MLP neurons of a small language model. Each row is named by its layer, matrix (up: input weights) and neuron, and shows model dimensions 160-319. Each number is 128 + 32 x the weight over its row's rms, rounded and kept within 0 to 255. Numbers have three digits each.
A block is one neuron, or neurons of one layer that tend to fire together. Before each block is what it responds to, as a language model described it from the Wikipedia text at the highest values.

Responds to: Foreign name fragments. Word pieces in the middle of non-English proper names, often after "al-" or in sports tables and lists, such as Jar(un), Dar(w)ish, al-Shar(qiya).
L8.up669:131125138144179095138173133118148157122086113162128165105131155078119136086122120156184192139127139134152051133129158130167102086200154141137134183095162127128158156111114089088111148156147159050132086171121207102084125103123112096156155122098059156134185111126189062099127218073165110078121190105094073193112172110151107107172131135124051176129078136118137140099096181157130151124117179171103081148124094154125155158171163159121083129167092072126044140084110094147124150163074114
L8.up1552:116130082138140098150142129149118154163098090102156143074091146116159135145099172089166164086145118140084126130124111100125114123164205125094206084074088196100104146110128083064167179050074100132155181165099168091126129112100170142200118152146121129150189093142145107125048132099111102101121154078110171123101119128108187123127091137111102147111124146135147095140123101129143182162116147147071165164079118087124116150125098161121123118168158054173158111108145153157094160099136120

Responds to: Name-internal word pieces. Word pieces just after a capital initial inside rare or foreign proper names, e.g. R-z-av, H-jel-men, Ka-z-mi, K-no-x; occasionally a plural "s".
L3.up228:078175148130173098099140158147092113122151183112130176131110172081170111118112137169140138101117091136049128136174105139091139122101168083084131109148172139141143153103146153125169106096166098125143161125173159174118123120128194103123145113078177114102122101165080101106141129097119113158055162104119220135145096104147135161165090144094125122111133143111050122126140093164103126168181107173129124177089148145085133077117189102140124108064107121142163187150152064188105111171140088
L3.up295:076123126078146103120132167095088129151133104169089161228069093098130115090099083120163137044110117061110152113195149158132113141192104079098134107174121170150138124115095115150102124074119129163138085146123122212135129115084075155110158131116176058129127155104158142165150164089120137119143173134129183129162154205108113114101111187125155167132140151100141153122136064087159082150127158103116133151145127086141130070163107165161108102089143157145060139106170170107115142133083173
L3.up586:129143059090118138165124120154148124152154131060089115183097083132171124048117128148075090126071116083101075082168114121100107165155089110156104150094126094147136089119174113086095146075133107117117134176129132139182161071087133135056161100126125074136104104134152089129140146117097155148137147094068078171141175185154152087106129128151136169125121136078131107137110158100118084161125186098136150135188116135137164072119212086119142139104077099125063118130139185165141116144109116
L3.up598:122120119093173099151141105140169139155158143123088179144174145148149088123100183117132111077134100119078142078065137089135088119128115134149136081181194159160087124131072065147168145108107175148152086155117139159159150088078107084100106173088136103161089163195120064142113141128129074136109143127148188105132122133114196197197128166076109103095142110204135129133164168156100089151170176177100162094155116103125113093171157045096107143129106143163113168127126150121101139071121139
L3.up737:178182114092141135183177077099155113067079130119127131110146149131165169093123101111120107127117093060151139150158202091141178102116113117120142140120156114179166086137089115141228140106077139153143133158171187128147128102136116149156112127087104173100129121139111117101169104145124105161079132202147135144128133132125151182181156165129080158153160071143191109131152101160127117110151146189133119099104124097111178092171118101089153094161116123089151145149142156117180146077136172
L3.up878:147164127162223099101119087097134124093127112076161090144173115055078108083135108121071117120099152128107136105098130128120111148183145154100165145149137046152114141125102074138184093108131155160114144120143125160200147117098083138114138141139161125149163174120063051114145108145111137143131186153118176121158138122113167186120191154091057112137120099097104108236157163135139137138120113134096088075200089170133141091099132066126074100111086112115153140121078132154123125138112192
L3.up1156:082109116113182157086136123128115152125126107080123138142129089109216103094086144073136179044106090179105171124153120141102128160155071051128109132107073144153106164104145060155089139085177123109168132152073165127127182118088106102140061174132140099099125146093152163176143137169094152124095169131102146129138109169167164147160118132189120182120127129171097086121185097163101083129128180108110065136112074092147115056138201132143109141062079108057113092170099167136123155153118116
L3.up1903:160102138164127086099121156066100101126097132127083106111136170049109102124090104145167107046136170128110141158114109114134169129170104123124122156116222050146115197166146128073145064133103103139154129145074098142149131158161147123098173142147169147077133186133165122125101158070120119114098126163155111128131124117145121116115121178077194146077156180085104140109165194140134115154130048088138141094074153134102116128134127112147100123079161107175136098119115076165098143137099108

Responds to: Compound word endings. Final word pieces completing compound or suffixed nouns, mostly occupations, such as defense-man, survey-or, account-ant, mob-ster, vocal-ist, bell-boy.
L3.up420:110152143163166188115124161089142080179175154110112160129113140172142102084093054189122110140130122078115138162146132142130140117158147153151158144133163145211127130130119125134048139115135090086141129191110101179158144130110100146129161128187153079099200133123161112098163159081145120130112147096070201119176140145126120050170160101092124107129153137163114112154104128155116087139102143061119112149149122155085105130154098157169104135074100095099135113096124141085104122143144160
L3.up476:139097128170106108086139146103139107098117114197111117073160185181147160161119044142070161105140129132116157147150132160156125095108098105079166110135158135147141122160059099078129154166093120142120093162201153100074126136159103103154152137063061101074149168168155093172167060144143095167170095138108115108114178161115156083114146124106133136148134161202027140113165149173170086088071121148114134080140133110127059174120120135131143116070110147114124092084110136126140093142112139
L3.up625:101153127133162154135126109116080102186142131086118087117114099142148188116139054089120131170126088162104091114088090128154138150127097124174114097092102168195070129133138117139143143122135094069144122127077128136064158109102151076141117156120120147143133101149160147144116151116145079161154090155117138126138193146120186137185065116146126188155104144183140086066139147124165114180084131148128147130124109169201089068138116126176136126128166136107106153140087110122115062118177186
L3.up1130:169131129112126114122130150083108201128138161139112135186123127121160153143129162146141132096117106196161144124161169135161118123095167162105142139131161160110142145152126179134122121152078153116146138128114150153093114123173105128112159082116148045132161110116207076146152142158151167222103150110156180124128176186136106094108130165102138112136147168158069073130138194173082072126102144139059145081177077139134138193137132095141118170145162174097107042109076158149167154121079131
L3.up1212:125122130110133179123187142087121128152133106106154113122115095144136206153123108090128155219103108151117111113103106140067079121104114169139092149066142195127107166120091071169124140148095069148113208080108104149148129073130134173118087132091106085161127085147098153124138087143091063107109127147170109100147129155145188160089158109081154083148225163168123132125143177165105112092122133069075153144137155125122105209133106121131071185134158107129107194159064151156169172105076098
L3.up1555:137131121126120134049135106075067165108149137143098175124131153135184145182175022079141160101144128120159112088101141074115102141072147154175136142115112128152208141091120050131147090160129136100062125122138051152149104160144148125115149164146119137121188124168134125149150167114135107145121159075114090156130138139095127151120116169151105113126166093127159123157136152114152183109109122139147128173105123087148095109120154139172151139075121131108113156152126093122116134167097117
L3.up1593:188140182079081127106132196152085158126134074146150082095166060139173083119132115111088115157176095141121146145132107134144075182108095136169149109140066112191162134119149124142063070122139144085061133129102150102110134133118112136086156136107130097167119162195177114113160117129050062126147193138107142101121183134123122120157159098146132156128098084109086184131155160116135118090057085121133138205112129102162081176130127107187118085102172146113132140147168109144141098231106102
L3.up1858:115097131077143139131169142073161150194119097124121200073108113151108162097100090176067090136192119129127134143065147089150157096152200145093187125094143127151136106109061125060171109127128094076105122183148150094047139100118159158141128129101144080105121128158069103121156136172137064160126128107075166144153158124090152093098202111113145107102112101211113139144142145108074115096078166118132156150130103157113140137128111050182078122144105064116129094086136148102110089134158174

Responds to: Occupation and organization compounds. Inner words or word pieces of compound names for trades, institutions and job titles, e.g. West Midlands Police, grounds(man), mill(in)er, Chief Medical Examiner.
L8.up718:144166167096188114125102149063133117179119144156117087079095179075176109129165174169129167154146116150166134127185116132087109093103129080145130114091085144146139167146120128118126160145111107139163130089124118136130133097110068102089112148134109143148126106123099166163112161167096098186115070094167101121067147130145153143128193102112134131174141125119140133101177162179088132142107121176145117102117115081125118173103131106120138146186147175149112100067115094137116146128058209
L8.up1729:159108088094150128164113135116149136163106106153142134085097108094151190081135094133112121179177107210156126113088154144112106121152154112089132079097137153097106145098053215112154114109090165163163158152116132105090098104170130085138147148136082151104131145115154136130129063136094111151101085143175151163137137111138163061170122091142155162187104086105136100100158131157123109123121138158128081176137136117135088100107041061106109175128114182149136138127151093086147136142094199

Responds to: Non-English name fragments. Word-piece tokens inside transliterated non-English proper names, mostly Arabic, Persian, Turkic and South Asian, such as al-Qasri, Mohamud and Bayramov, including hyphens and apostrophes.
L7.up500:074163135146160128138148133063080089062170098136108093174124154121165096101134106133171161099045145188137148136116081078167131122128108154144103100180148130136098166152077128148194158165126127107115124127105182175127141110152155157140141085095137153118184093081046115072143099076081147110106162156105183140171103052147122143154118143133107143108111198125083127157050144128101173145128160142127141176098178107146096105207110145134137090129107111140183133113115132120112184107095140
L7.up558:117147098132140109140144087179098117122183065130046145146118167133080085103133127076141155134190151128129137081132124089123119154114121121102141150059169123128114119117149131198174114115137182145138114103116087141148134081172140109156129159106125107131140112150125110073097172145127050146128204114193103099089151118131127171157142142129152132147181172124185135157168086129121154164169174132081093092146056070126127060193140153122110119106128172099192067159119125109136142155123158
L7.up901:164134150114143105171148164079116201106135024166067122127088126136135095144136114137158136135098118154162163103165128161147122124134101139136119143105095150122130154093016102141116107160126124108118082124105127103126117127078161138086091129138141101093170119139122129171143173106148059103099169096195179169099130130105142105101143152152149153169160125123137157155137166098171140157219127134096136092148098128115106136124121157123140090079070125096145121117088114121139174106116069
L7.up1205:136169110147167124153192136102124122157058140106107161172169108155086105049088118095133124113137149070162124099106121176113149163135108112108124188131144092122108151159140151103105111140108100065176144050083142080089087089121182094133131100049115153097185108067107080067119171099177098171117140145143123106141148194117116100171118121131157143117118134122048139133078071139145016118192148118077119065125125159109121085117077103098117156097088148135141147105097103179126126146095120

Responds to: Mid-word fragment tokens. Word-piece tokens that start or continue a longer word still waiting for its ending, e.g. tra-je-ctories, dis-man-tling, break-bul-k, " Dec"-ree.
L7.up719:158135075136176113151128048115134074100138163109101111108065062127101122100174129097172122129078104134119104148154163124134105161118157171106123132132120107139118125084104118109130115113173120176098136117172077119151155130099121139126106134112089138160106141134189099143152101174174110131234166172186145154125119129171139107143110186113112114124141126152130078070129134143147084103163109122132088099132140141113121109076076132105198137182105121151107176098069166204114126085137126
L7.up761:164156132093101135222157117144045093154132154152160093116167036162092174094167074030155147102089176133118110113093081118108133110056111113101143183100175116146154119135152107130154092132109126108110114152079113037110130156081103134106080125124155102154111114079148091147093154141131151171157134171155173131147160155103136118096149205137138143096093113154143061076139098184121078118114112142141150172120076143066187144103118107085135195115162106141126164126154059111174149096051094
L7.up1228:152173129130156102170153099117143164115073118095142113097150100133114123122161122067110144184071171151101188083109149182166159147068152156096116144098166086130157108102161106114137145070118115064127173149129111125141172122123105083147085095107142097166142118116179093172087132093178085180115110172153143127145180169166148078144149221158116076136074083203158095150133129159129064138162152075150090185084078168075190092077098145151197120108133140177145167134136065146151092143085154
L7.up1755:123138179146154176076130094098112112108153170142124102053135102102116135140168138121078191105112147086147144144088128192200161128159175085071166145088146118129162177167211105106137154147116094121105099150117135117162140140081165105051153127149135155129086178130150033184139150168145115139137129134200121160141121171158175120141088117174122124150103147119174123116113159164126131105139111117166134181115133143132148117131116146085137147167148124139126158167129121153178107055147176